python train.py --num_key_value_heads=5 --positions="learned" --qk_norm=false --bias="all" --tie_word_embeddings=true --init_out_by_depth=true --final_lr_fraction=0.0 --batch_tokens=65536
MLP neurons of a small language model. Each row is named by its layer, matrix (up: input weights; down: output weights) and neuron, and shows model dimensions 16-271. Each number is 500 + 50 x the weight over its row's rms, rounded and kept within 0 to 999. Numbers have three digits each.
After each neuron's rows, "fires after" lists the tokens most often just before its 100 highest values on Wikipedia text that the model never trained on.

L5.up984:527519543459421445520490502450358490439555469503473491529446559522486503475549456465436458424490447471580421525465510489522471540519551465489512506590509468540503520555543558486493481522529532419548533482473493454536481554448478424502550432524425437464554446448485575503410482465533430445546498466450523458567474611583473541515567416444564511494475597569520528478646589493535474461465479547417465464444540523472496523516594451496599448467518460504448436463540459614496537559496497512509580490598480535527557490522468560535479488347374564519451474516441519452499425515475516411477415604522495509459550458456483492481525536441446477526485509546443581537537516444512533539545526444476523495626537522589514417513488495431476503559426523444615493513508527520424490488627477
L5.down984:383605478444513464529500440523420540459502492528534421492436516639544456501444566523491525472620491567541450468462424577478489541405555561517491432497497491460489531493483430532515497364479558533574494500566503493486469456510470504453583437476493434481552508570514535445585508553524506594453393500582556592608459457424453478483476521544494481499580544560500578479484553456401383544461549453493492464615507514551469501504431510420456455579537514508471469495465404372415521476505450524527451564565440523519504419422470510476460538517496587498531505580449501495522530528585530476488479452490502420484423499561519490551488535549530507537581438525552445447504524541523532508566443470494514468474540401504461373419474521461524505425465449461518553455571567446403527528475468
fires after: "2", " Cha", " Ph", "4", " ", "3"

L5.up110:464536529524534412451528443562571569453518485475555504556537434507464516540489545465551528488489448438500457457485446470484579509587532441467507503530557513485595429483462528448458527493518490473415555499499539539463497629468503491428506565454469506518494499566578495396570527490513511452516511481498521545459419530567404550459511488409486427567480480524581536440379497506593550519543544417515540454498496525498507475507580574547426458531541545553521453515526442353457527524523449455483482569493481520481512452518493525501543417449594436491516447482540495531506534488523548501485558598443465522487518553534470516511590604437453546510437503527432579442536558493486504438553497505511425466478467498488434523612397592416469516531475552525426560553477467503502441456480458
L5.down110:483525522519469429555470636495502456534430480543523498496429583365483510505506521428487427425520579526473613447494487479539463514475447472486525485420573508485526595485573522604466505534433487500547588672489566549509509515492568532500466479402430484490488475537546521539529456561440503564499460531522552503440502596464479448539446558461539547542474563474407485526474516428409531545544476524525468445545491523544537511492476508472518476449528536515430520441528442535437375414413437553520461494494520436476485545563478552549499638451469562532501616516443441463539476501477379540445516515529481528470488377500479515499521457459513513501563481558584525493558463393404440453538517521503520560514542427568486617472463543511496421517489466514480457507524500505499523497507450
fires after: " ", " the", " The"

L5.up278:526579560508497464476539486483473484469476480479449470472516621450448454446479557475565504621369534452520476488446448504516470475510484475485578425541503496559509489509560519487496532520477466452451501498514466553441503537511561459460446468535545524570504576551494471655517446553479504380522476545493534583477489574437519499606530500360464469555466486474584483558450502505482467492541446526427443561587469546517494504474537472429519495469533534547479549557522571547530493399411500513434486564451509586421444487439619533508465441521511528495523409562485487506527534519470486469381457434504505491544474501443519547579564506471429556544536547504485472539477480408508518494550560559482552525492458509600480417503460480486504507424427606514496549478522464424516492491491513
L5.down278:453410511526498527582460492456536456510525571538431531621510485545601426472402543610509492488492525425545531492510507500499423527457450560491541538654415433497492555481592418424527516433528432562442577556396460599468448510553554473560518421484417488527495563588477469379420526531589540503574496409542440487499562455484481459550526547518509501517553493462529496493418501417592490518598564531418533515509522582444502499542491522552489497502540471464413513501497459494566505530520444452609497558457568560528531441480619457550500560521478537447482547478534535527520463488552467580445435482467550551501447402485371535409489497472495465456442440481539460497453483519447472423548485557475515532578447470483549527474596613503528569559562506484460501498458502477418498495480492
fires after: ".", " The", "The", "'", "the"

L5.up1122:532411492509519487579500507535520531562564573509465507437535490483561525564542558473470534567549575505511494561478553460445466541497410502495485486562344520510512553416463435547430416500467475508499503470514435502463381544483570498459501453533551465524420567456485489485465546553511557566545457498509453498564526484497486457460533530544451486593588505438494503488608564520530575516390516456505456596466562463486524509426486448435468580520395535498476520559492467436519575586495410463448500486499421428561454487449566541599604480517528456548504517528391546499513468582499463503482465551560485441527426454503464551549611429443511479441545504417504434548492491451531541482496551487388438506511505461507392547452495547497434539633590450426568529510504450414534557565506512
L5.down1122:514550511456478526471585513531548505468485524504424476404503583552572497514431573460506488474549532529469559472557486456501544515452536546505491550545473492444403443517524467536518574500407583492521496466572528497515490496519462494459558561558480493474583425526528413465509579491513533558494510420504502594503475560505513494457513542455480373497602551558506420475530499470440539550470532533488511420545527598486454417485497468576394453461459434499527572574427421512531585557422408572483585428556558570443540497476467502449483555632492460533520557459515409504439498517434557511459539580534549455451455497500544522467377523562430490406417466573454500502496524478461414554458597435513469456538512555544570385542520524543468492460510423520514461528486515487536395590544481
fires after: "2", "1", " add", "0", "d"

L5.up622:512528531599602515537474423470546514487444457477463608555529415544488585538455499454485585507426491556565522509523512521452559438560447496448494502446488502542553543465530463497535469482547547480551435481427603485469441433582547515547459506489508475454485489489570505544417565419482490543530461575480425513490496556555532415478493422458488487478580476487550544457433473472499451435598470414509423503482479427438500538586484497533511433536472529480529529531428457506522490541542508455539532589535515548525431560622518529531565575528509588456457612604510350432491513444481486555452463449487557514407532562495439390409607516474437507479509478570492514575559526430566547507429478452522475422476468452520525545562432504575529529555596516475513502518447413508507522480600589
L5.down622:491564507495430562463435482453500434480548502499590467498488503509520602575565561470508577430476409571473490422541516475531468440615562513580489548560437493530457427570431515531539536536498524498409548534504478457529491560474518458537522438528435513420509499472530389448490444455546577529472459456528485518492521426446522519464488567494493484467472539559608468494424501552411546435532538513553579526557479394509658523528524432492453536495424398515410464477413470475381496522519578431573473489428463518560563516457524523427499451523503406490467549464605466499498434539485506533455511489428482473413542393582446509452526470493487481495541495547430500461444375592360546481486493540504503540498516545488519449574521543556485595454543515467459464582512499487484527529579485
fires after: "-", " Al", " Van", " Mar", " ex", "in"

L5.up1022:524492415560505471510448520557429554440475512523532529486475545581464429493516541462473456555663519511505390546501538479507498437489461475492596443543474490554467416422486442550500493509563400459503458465532492566477518450451540528499467540484491486520487530477524457513489517472418533453473563560571475460483468561444591416556575410512400538525516518570589508516535473459587513559501566486574535488475531598445544461543496493505458504477519521640510534476368491486412452541541523481486557552588512455471470515417402459501469508559454503445551575518451444526524506450499523479546558531531513478498473579483516494519593486516456540461550496549522446552597485569469536498537481555508575340484478588541521398473470524458517491461447588440425537500454548417546447630448469
L5.down1022:575529411433577602479524505491562474555424495515518523487482474520532480536492575410443342468532576646513511465420462519462481500454583470474445445473465507461453541480423495503457495525404558412500555509485447560541552468413457546567432540407501478473490461502503583429479494575520468632516455504457501596458479534383509453551507474447493510513466517447462499543487547544381550558475464505529559428510441486536434461491498533570456571484578471495528502541468498442527497490446462589499482488429527543561533551500480538459501489430418483520531548464446556487533518465478577455538562526517588546519448434481387433530539496558573543418520503479497525420511462422504452462474456465557560536556493497504493548452474472439569476514509495599465475436460492505529487458454537
fires after: "Z", " A", " Z", "B", "A", " N"

L5.up657:535471524568477456489506477437448533405479469565487532504607518510494443446493533494524489521547525539588428618428543482449517489536466432577418422441478488469450568522546452493544446459537457475453529459477456473445493468538408531488462549529455434554470534430532506488480515530513494461472426594520566424400513516522515439477569522519532378512449495551479497490526363443519475534520550548587505459511621474373468487482464433432491508476556505482498439570461588587499508410509540502579467527429543550459479510507483409590453495521440507474406535523495405511502512537561456477532549460480523504517536515582563490475495558512542471519533499527599535467572484449449584490512527543495549498551557534484532478454493529461512561422533463542519525589471497550438583439453557
L5.down657:423534540513452477465494527452533449508518479480564507565583545546471474513560527467514470469550494515523479574541527565484430505497526531547405513518501598525436565413544511474511507577496532519501593559494526514512490521505456480551488542454450411469541489462480395425473405454499447563530542462463607426433453478388557514444451509534409564529530504404514503520591554441486464538422563452393508517472513546507551496533456484501553452496534508439508460520506521492551499459506537543397412369476456496478462536462467531432432557546506447453529541502592461408524507585542557476515399494528531570462427502432467445486389418487572494385404544479585491650523538467532541588467510510533595529506476513507456536536432549502550480340473439532505515458435488457506551533527527
fires after: "–", "'", "H", "-", "w"

L4.up1431:488535615436476496430625482583401475432579481489465513515524506485626480523574377425511520566529519497557435463518488393530456463583529499541462498488521521553481464568575454523502588499502425527505486387535438467437499486501458465563477528545395487586451457349451527446503533398500553509429532415602462569545552468513497539547505465490527488422456422555502528584454446514492435447418450547434499459508467550539478452493454519509588555502443450501455552456550511512523507548499560537533544498468532451501511370503522548577540496500551481503482449334501536437509561545457421431582502503496540520498520476546520533459553552475451563466549550502583400479552476560486510521499495428514514495532542568496447536557510456502550555530484489506595546555399455543565445461393461
L4.down1431:566526533486368430504523484594496452527544509488537495558553497597524474374545569516445519496389576514540636479469481506453407446474449556466506431442451459521549491542413465453415476463507516472461493506443547520507561537515582514615536390437537556473537516494532534474486414467550510530456493427378468557483511468523492338469455509501467487601502502504483527537491414482481474548473494516560507479442518486569434452573591460571468500589590498515506537438542544458420456569500499533424422475453490529507501445494565546495406511527422547488532511580513473482513507520499489481427463499442455491468461533532503444479525499546622524476552528491534514523448504390542521476576494478496571538576528442558550557453488503442528521523530443535486559481459494431478475440568553
fires after: " "

L7.up48:526480549551509612476453632529557421467523522509466498488411556515535495568500499534489506473471444537463440501484550539507478455545499457554569492546507530506428519459492460519566533531398466523541463407507493450519446462466486480400555461489538483541487435565483437501449484493594521459571424413495398581453501515499476494533492468526423518469487527557526492359620443514565439492467639521467476601496524482526461466484487486501443480503486556352489472508519476595488479478482481552413450399523447506464477555458546465480494527469489450463444402519582485498533497436410424481429487520590467435515475488515465552435545471491473574565411542480532458566448520398570540516427536437465481585491486526528521540535456458606488575508482555426586487485485524526572510457466558
L7.down48:479445581472386477457485473377557457574470560600505543559490568551531551506556530503471560459472482539389497497517459555545505482520375421501535490573574433557494560511536463420455425466512509510532524509548503578577558525483501461470572508454472464526576435515556499462538471502399555506484459460562503464480551640423447493534454488560496436490628471446524545429458600540529458525431513488574459460542428581421551513483430424495522482538499523529510542500493522493537568474478439534488420462569560530501434518468499478557546547576458519472494478475440537467517519460517553576501473488501469440419516541471524529415482463524472495508513484444505438517592502415443466475502488492455578494505517510556596602599493432493489537427410564363489550447528491451537521506500606
fires after: "1", " He", "2", "8", " She"

L7.up1578:458525428551485603572442439566485492511488501588570479603545544458585461483525571524456501471486559464524581545472480429549511490524516526462501488472595496522583558490520463536533467550521538498481515601479521518578518502441499512479529650473480593456440564534437543550479522461436542557543513410482510495434543436495463473507422478522517485479447526501422505579549462474430536416515479513460414534524494460423539503607555412498437463531493410521380504449594461499463480533356484431463491515482533495552535471493423532455490447480495488480358526443481560513424568545463478522495559552443440514526484528492489506457489541410458468455470472527481503508608539353501449473539495485519478504551430352476477448470476548513507477622462500520359528536491558503475535456466427
L7.down1578:498454505453423499432538591379502454457497428468516485452465590561448553507526602457503500445466398453489470433423550527430503488421544454461526459510510483562410518516498603495450529429560491591579564630524481525405552575465572588521484468489409398507544515552592425445492480595521487491539456560574610470482482557510531503531479453484495554424490510574506436502523479514576573455557431507526473427553555568538524452393399406540535492589541553493500469522476423471510606537550497487491448474516588520510422443601501511461525496469433447539576476541417562474507531485469537489517427469512500526440524524528523471536547540516449542504435513490529440528494440519552528500501580397539488450486504514497581565500546491519566497492497430446520500479463392452511509497511559
fires after: " ", "|", "1"

L5.up484:526517503482496524500458481542494472503401368485411465490542591403499503534521442503615541479516488470609396606411497541433450444446561522561519447450542526492495447510590410518572415590513392567457448472490482399496553502493541485455409519554489537502474405453532532502536411543518533488519471527456512472401535489494485486427533579491574450435513422537580570502502470452467536537551515546506508466545544468535565525440469485454498508472491463494453460488496501511511481517525464469509521470585491529537471538466457501486466521475534532476516470443547609428499517482528498555525628491522560514483568558544518524536432491544544424579496485437472554446529545448556515479482566480447625436556468443466470431467530527432600468456461555475408450502573482454507457433471530
L5.down484:549544496434518513525528393537557471453436525593572555528553488470533457586474435558477502569562460518493525475492496562496512591434444468493432500498476564516405477503593464501502515447617487561442488429527568499538488450507493487451586520439527479509522505486482560515448449461535471384537533532652426489548560515396525554434495498621541451482423496431460424539523533378472490409448510560464568576489529514475397511429464559450514475564484469471478472587488469448408497542522483567500500500443533496541570511525554568538533469461481580506500415603448506421552448464486548483466530615401517475471495474542495458573555520435541454485549546490384571548484502515520521463499483533484327493487565467523507515468471468502495447499512550439485599478527515454492574514480606
fires after: " No", "Co", " co", " Co", " pro"

L4.up714:481490461488538508561543448523509440411491551446536623531451548570471605472518506495404516465478536425455548538480459573549539531565537481448479426488540457491530611589478423454565562536490425446486575404447514495464608428488517468547496539417569471472541455554540502563542450402437564530583497506503439566443402468529531502510463437417492477521466445460562491549388474510498457532568527483484525401521439415483458579568564574429419513616427376524512435517549469415513482531514444513545537531513479575455441513503556534439525456562545556501476536575454453497512499532516515587478460418516539558508420463544452395396496511516597467525539529521477525564506542481484473547473643505517466451495501537543483410495443552469526555444534550509493496436458488554544422522551568
L4.down714:512447481515556519470468512528429541446523479553577538442432447496501432465482527517487516486502428409430543428495545441518466497504516494457399552441452537555496538520445479554392490496574510561502510467479529386482599476459504541487418458602484570594449558487546425478493543444509539540470571469430481536660487459488535436532495529519427481459552515628552482538463545503565425543521477440447565474581480397525474414500540499477456505528428499529464544458526546549475542519491474467550520531432520479533565406494554554485480488504567598515484543427453500451539409491458446577582460450523466412462459526487439466451515517486548528456536559487391410502582540477553514401494423622506565532553439561452590506497429488512505543502566429470425501495452480486546549566567451
fires after: " ", "-", " (", " \""

L4.up208:503553515544519527472460563531556539468453476441506499527488511524504451368538575543488544429507437458472444599448526439530614507439493494538475451589571523533479464556528509492477521487395430414391454560506536450533421572432513431498502424526456561530528478599473530511494381525534569436589418491477537578531532584483556553500521425473501461493537528432569515368409443487548441523435488456503464452522548477394505434581582607429524485458493465499423544526499493511481563466549493446489494524528513528487531524430544570559535463572531482444480572455527579457551489471566410581539511416467548493478465474551533526444556614504446565537386504487501503404530513508573389493426494466429564576493483577511465444568566594494502486535433463551496406508465524489461594634433430
L4.down208:461455598512465494453482557519531538511447555425514532559487556553396470529452433499485597522492550558489443547492497529554480485504480538550528441495508444556473489448352532532574533410501499428533594548467511513465520531582439468438509572441447511396587470493467485559491571506596495452534493599481561470465494469526521591560548472450581501546479562546552492366401496490574514483489479509510496420522571411491494529437549477458458505477504454407489483523436556545524469474567507420550541607507464587527384517404488411416525463477465517470505544416445466468495529473455414650510551489510466517537494530487530540527524485399443423514492553412507500446532553479503424479512575603462600469598581497545537526495545537563540329483507534448466502486478452457488484533441472
fires after: "==", "\n", ".", " The", "The", "|"

L5.up606:540458534462540407507506521575581536467480397458532543426473554448422359512469452465490438508489588504512464600392515559567495546529467583509602472514549591548455486515477572525498457512513499479595516443466482475484496432570465539492447417510465533424498482540526557417454465454513516416490471544539512468544500473601560440542559436499516537418555557413586504533570463494555456517579612583415584510536473489420569468446501483510401495534538474565448546442387538509508410444508574580495548546519437550394514516550452488510548511606616548554550569530490441519509498559347476527568454462482476486506526474554525469536563396465592499498510528496534483553481466498472518501484501542434535416543482471471458599532453510579498419475486551569509467541577597500501486489483560
L5.down606:475603439395628503459468498488474457527496491638457458527556461462537538528458606553457517525529547528538556481599501515512478501444611493564539552577469480463522504454523464468472480359411551437480500414467512548492552491454531557528444552465491484504456446619508524491563394476492544462420523462536593516301459479538576522541446519552527573587540537488416569425534590442492446519512496432516592506530473474484469423473486529483631480443520490446534492497466527544553540529520458541519495483476514482477486521550442546458485533531517530380514498519466424497516495514566522521448595473520498418408502453527519560465558445541569523486456524609527572451500422509438469477495432554586524484477521514540515508552432491488536505516461456487530583415348520526455625543523512
fires after: " A", "A", "Z", "AL", " Ar", "O"

L8.up1540:565538542493463493549428583510475512431462369424490447518343566539457452501531507454487536433543470472520475448559473496467546523490523481398492539438505529543540537547508496602513538495515454504467386527485359513527484575625486497551489501450452487401500560588478546356500469446546501505491424462490513487440527447507489486519521434580488471457552460454502520429492508470519498512577473433491557524587519520537500564566520427467490432480491542515458541506436487483513507532545597361519559433501509499470463481550558559460636439569486558520513540495413541488486455531505471484579483485525497456529460472549487482504488467444559541399497427528524487432525527503509444495460468440542501456457463586600503463581479498633513604615585502482501524435537580521511514597570438
L8.down1540:426524543513477475454449504454474477478439435511434526400447466480444470470516565501518548402446482489491551534474536514512511485558475498521570573495526449393541421484531445572526515558554574389499516598577468400529535509482479512461448470535463462544524549457566512477457464472538470499455369529486507532523523531532533570594480521443470500558476597466554501470546505479490457530539481458478458536472454592468513558558525521344435437494586549385614533461418523501429469525562507459472483605468449559444467441514539540558371503561507572510563404504515528500412440495521449531570568602446526463491529547519492543553428568487550539549492462566454401492539460502481504459526509487487432496532480435427523455456529547560521491506429470504416536539485612484541574495464433
fires after: " ", "-", " (", " \"", " Al"

L5.up1391:615412563633473406502536437416511545578459504475464487500520463563465471381551516516526571450506475488452468465524485562430591525576405568587439584474535486474453484466444555451535537469511461479518510520553508508513519484552539507614524496509498486454441518499494448550421530491476570499488468386587491558564391487515581419471515420479518463538442466441508505395477537513504469514542510407558515478423493503470488422442515476514518576478515416455459521475561509420474514444557491446509468465562407434461600525460532547504566517499566586526443489515492509521556447541604477444532447475544491513569460513385476543537581518563458495480439524475442443560514460479470383514521468480506494532531480417533516459455414502480455562573446539469511546388559575521489489581503541
L5.down1391:587538414446490473450468464535530555554538529467392434461499431503568498473494578495682443479531488496527573420518477533480413524523496446444407530482393477483466587417521509491465523590502487485446578542465379465478478492488494588446483491487475417524501479465506495502478478413523483566491568520490604471532562483495515454453462598514473465477504594529551446495502544509559476573543457511504570430450487502465377546508539503557496503463454539498499440454553433476563471453380542483600409548515420529535563439497499445471545498465498522564508573507555491490543447457555479508539503513526495474473507481566514508457507526555538520485509488474485440444492499472485559565543447442467543497618517581502431483541526607563392549542481564414485472577593457499549472512392459
fires after: "s", " |", " the", " S", "S"

L5.up138:559400512527486493478462565466546377477541476509530495551450494539486486426448549487583473492508445570446444471470422421492511464493550539430515495432484420435449537498489570410469589559576545412501476499524423452498516590569487478520623624507493505433525433502462593524409489568553501486454447448614460471503559457492449479487596454394521563465506520554511490522449536565488490467551473536408494444522497503526512490406527543451554606517513465472460537552501482460487461445398502484523459562514506470537518509520513455516527444529504464526430471493572459519460456555479447512528551473527490538531558442563536596467497452507473457428510475526507449521521476569425485411616589475510458500503485451441459590423486522527461601487502493545440450453446560472527412571591424
L5.down138:532491499498474480521501516513480511410421431588474512570463535498386455476410540531572420523579512480479357494504431500566432609416538549453525529465512515453498528499538434558477484463457523516454496491466557490530481486531471491526609530530494518465450562415502510622489486481494521544543570495542572516397489538519499500532454518616441471496518486505567498502474490562536487529512513443463565464461440352529551545497420597430612538576450467524504488384464501511500449512570433453552509530466486486560533508502454507504630474496584476461494516507511597565406452495510429536537502489477507475534504534584573466413482473525482505466484551473533462483505447542385502495498481522493518479424557635495436507550522497372513509594585518605534486444489490473526426471471595
fires after: " a", " ", "s", " |", " St"

L4.up1285:454459515514582483455528475580561551603550561516494458423520565441553417504468415536522559574520488471478602454575526428504472485387543535577445494470566485524436514532522427447437569527543459472463468495532524444461427483464489493534395595536490485521577444429531485382471517510418552470602498494465528543518462534556514449483485578447543482519506657501467494563477476480603479519506452440470514453512560509490568503567480497500487452566460367536455498549511461465441421516412508498552386551541562434625513576477524539509526432464409531514482528569502546503501509566506482515479557565520538520472508421455474561533528500428580513541590512536483541458504516410532529538501480454447436531443431487545437423444533462531464522406448475468529489425485511451477476575554430
L4.down1285:525461485493530458474528501504467482635502551572463536529441525455580473413412474577558501496520464566499493477559497519540580472439413510536529448406460439572524551554359510551523467552504532465433347513443518497528496461553415527449640533490494532482536420484423487467435573503479486523531501434506497438532531567545530454483563587524550452487495453460475540437448395528593404428459566465429474462587510425500553524435491496444596590481447514544626551526545469501550511500509413543508391548441359513499465459454486552584519501491426485499449479431464494563465562532565497539535619516478524485562473496435527559447498501496507591550552506447478454522457605440569475415450506524580563575469461457551522550465506483523528458490554450532533512528501492501499482484475477
fires after: " |", ".", " and", " They", "---|---|---|---|"

L8.up495:519540513448464533487598444503569529424496446522532415487473594560483429524600535494515513501558525514488521587488572574517542441514647507361458504485599552509520493491451553519562480511474533533482531609440475498434426564460531459455465612532492498521496483459619504547457449436493583504559514409573459456436447462564445476498480554425475552469465465409539444470529563528472589447468565337545555463519417500581508533456565484467479455464632526416416485520507489454513533519514592575410520473470466386442467420543532401548530503510532572520457547498516504465517485419500515506484431430462524630438514473505552513506503579438476493467420508498432432530467514487528469488510460503494536458546530504565514500489500515535515546558466469529477461491491466411497460463453452
L8.down495:550491550356421444519488516522624503546489588518496442542572491452503539513417475504496544452427428494479531432547526578530584540455420439503476458499480467558514603486514343419537583507504417419490499516555497463499473494469537483513461422473574495524614535440464539451550525656481541540481605420503560439399435518552646417511459495450543543475552557589448555609488491557458473483554602533524439437454575496397520554471593462463458450599467546521455468544563537464463448411521443495505547461559558552501448533555482481493546449477477477469510513482481481536481518541477380472567427508422468543555561507498527402477442480511630584500482508476518449471460530478479475542491489509505537537499480525508519520471479553513529508421493552537513516551496522448475527555461445
fires after: " "

L5.up1030:518491434482542473483506497436489455438579556549486463519465419449446469570448479524528535438549460566501521475468532455473527479553497563518475510464498437524513572528474499502508533528528590460446563472511546563468462515466513430429467458561517507482561509506596565435507431431482552493448461502457474450474438581491549431550473513448496497468536487512525524472494527527558484556470555501498552598473489618636525588542503626512534387498495540569550439534451527517437511525546420565468427481519543450532426464497466459406495494462510540598530472493617435501517543516523477513565618603560585486502512502498608477567465494525469466522535532431550447512474407480566502477556435513417477439399446483521461498442542569538468518534555543389494491441517474464474429492456429
L5.down1030:485476506413502547415545570485548464439565511569493469524555449480474528469557578524518527507569550485551464596492441559430392560566549472475524511490506470389562555400484524613424481345509490579499465485440552425497564488462438524527558481529428549555538583612387473476492418480512578475553403452518591494526504442554502441520516496503462587455532572552515543500515495442483342438504490539486374469487622495427497460534504476462519492489549471423604463598601430473555477412532490418490463434559489508490474607478530495569507479476469494463536606510450550553532469513433529526452550584466501519618464495488605470523503547484483433423436461439540554489523478550500437485453475548462484527420470513482461529504453508478513543518535512532428501552479608450508548556475474
fires after: " Pres", " re", " pre", " con", " Co", " Re"

L8.up332:468618560495462486468417492484473459512484424531430476544428573382570600422548470527554518491472480560435461584475509540532493468436500472474546424463589557471474516515581485560534495464591468539516443414450467448515430557478502523515536506473463540494514478495501461438489478582510503511514439522476479504473534492457558566565511506518553555528561484449587544445427448494475442525482589528523425602534542534570486589519565582475560511540531499468462502465546533508470497553488530403495500426497465455468481544479510470450578422393510583555411375460444580457499467475439448474442493435450524494547546487493569518513518469319532502516577516558537448460526541492484520428479544476553499481450528488480468503465490549512481482581527529551406480475495469430511572466507461
L8.down332:574487429528558400492487487487602427524496517427375521484573522482482580442526478547496450464525516394484520497439501454543497519511498521531573534544512412445564475527505437439457492525460472443630518556538473467516456569555552553458469477497474486443479494541545508412498472422482571519449522484522595528516523493568570491484513498539494558425461552495552508583568481518451465612497521534508560414577496549469403533551514469507428400556483482487545449504426415532431451458477572594530468494425501546589504403526563554482475450508487499533566506541486402535585515594535446506516576527622459522484477503451530507465483474500547511447469447562448498458492454550523522424444564536514520349577484439537408481494516453523546452518463539529518541473383505467476540557476577
fires after: "1", " ", " in", " an"

L8.up489:555531447530484510468547482495475495485485549554511525574499523542525437433541513447471398519522542425527552457421582491488489518529511607506574468584401460436444499466476424515533474478541446549573454540513469443410475665535550427517569418517468501502560521487518463435538516568529511445476576478424566426381502533486463535558470542423528527407517560580478476501533446590566413443521407486444511554492549500522463522555566456481545486524407484588450475469486513504441552581444495513513385412532543490491510519544550486505534485493526478572495594475501476511481536514493460382460456538444442530477518555452510557453510471492534593535555483446440443446569565529456562526513472492560517471521459558509482530485539519562489534515447486597630402413542535509494538614458491
L8.down489:492503426573497521512414550522415586494474585464551490549500453434459483501470437458480477414492532551509448559568481476350570516490489507495484546537534420508606462551575560500617510399475434493444408539497518628614518595514487530508529470458549493493602512489513450545433545445580436480531527574489553425533481529487439502503481513509389481519507521498575513564517525422575495498500478503628515516511505388469483487518517527522479483543613499468513535548473408554455396433408451561457488433490464496572476485542487475485498554521591458511422521414565486373455487523525482512500475468466493428462498457497522527454546394519438520585536473518532509564490457547521463504510538470483553555461457614486409470445567619498484512453560462518498514472483580552508461433427560
fires after: "2", "6", "0", "3", " the", "4"

L5.up117:475410451494454478497378517425529470497500508599467559484455496484536548549519365474441509478482512455545491414495564370493591434424520553524489579552511506521469390473528461535419456478587573403435447570456465456545478527443450509434525552460468526466491459508509480491417521485520532536483501532495516482527428534478509511483482540505410450487551447566437514415528548468546490502438602460601533523543545417440457479529496496458494408538430549530556526452535565462574585418558536531504473414569477519431463510500627559520456486497490438470426621635500582472510477435516540552474669597518496518562506559644554459540484488506516561507514510482510517491504496499457587470463529488526516574544474420535467495494505487488473553510443488477404524560590441472445395495544502
L5.down117:528569549413523474535485504585401513436501424503507401483491416470463497494589584416583487482608504416509525437439458433444614476439603435532483550466589516427478482571472476482591433461532514517527480439499550506532610498533443567547550421364489455469452436475536475425486433458474419473495445465433422542584548469446455532460617492546511522461474464468520465383524526539498420532434553527580574497475527520525559491517528529490428549508496526525512529486471541536549517485514592365454497399528465461466492546484501440574559473543564517505516490560493499480524450507527462516522506527524474563501447401475516489491562453516464481537499493612459564443483492435510493560486521533508469455501556550502496605518512539480467573562442593433521483531520529529541470454519556
fires after: " re", " Re", " ex", " Per", " co"

L4.up340:491443461582552471485459554392543459613430471485555492536469553408549586470534463501543484454472462504600535463455520432531449542511442432470519560458460408474440568532518494576466456540529500543473469460424572444530506431506615627439499506552483474451526514480517511532439534505421656449465426476551515441486490555431458519485454468520495492477572478428468450481541463571430524554504452574484502486531479519483509400543524562503493519532631491452544414475490535454436534516513495511549466512490514509499482497418501443490435542415500570451543520552522563476571539489666473490633517470497487426584669483510487533461490528533508426493480542554430461394438465468519491535431514430555501445546499384515550556486474538524453538536599447611511534542529455527424511476487489
L4.down340:554597547398535525365474531459468467463437486526627485504519548438475450549450523444500582507476507575417534422446473464569603460462474493552463577475500568484514506518552511536420462472471513490434507534526516502466502529538579451510508504479490640468556452554553528482440572466504487447591506628492487387535491416437558463548485462475441517505474452496507499555548481547534469561564494460472499514422531440424461561526600469489481501486636468592545503554507511533548514480587616513537498521478517461531512435586458439504594519497498406422467591517527543426503535487458444441526507466553506473480519502514612522490551521502458410497503483504559466474528588489553567444487590500497523537433579504534464565610499384526518529409405653464552551506451399466555486566466562
fires after: " ", "-", "en", "th", "–"

L5.up1276:552493504472467402445517526528600509498458532538515484574489493463523608481451507500555463498528442440558565529442425530499513492533435414471473485465425454533447499546522525434543485513492450460499392527484534479479445497472393556488546525473554504448434639419450540569464554537446561502487463420513578466473517564504466503533481541482459550513472513506461548652521479514606385563613431541526553442421521492580571430521589393434434491490525475529573504462525522484442533507490514524554526473451524494467464552524513463350425435469546527422419543512570437464513531494486530566521505471391502475450511511575490480536503544461575484475581453448577403487537461483352542458446504546422582485543561522540515569420494563435490465546530543507512491473512448477502501475500487
L5.down1276:574478522509532517467517532458513404538571499626533427558503506504417366464517386573449450478486409464496525482563526516574460450524577448539499472437509498491539405540583536485549443507561485514474511599504554413507661601458494550450513527512494512484498411519503492512522462456423508455494551533482531514561507536464542503544419428419493541501448459503495493572552499496373572425518489568509437577442480558507460542468469553508548557440510477529488374494474572505549455422541549497552490532459538528538546494486498562529539425553474467516464471450526500559434416573489421511507551508465552534466466492491511512371533450458402445486506458481502446406519419543527483511580557481541499574512525453584412450547407495468435513451503477478481505505477395535584522448527427
fires after: "s", "–", "-", " over", " in"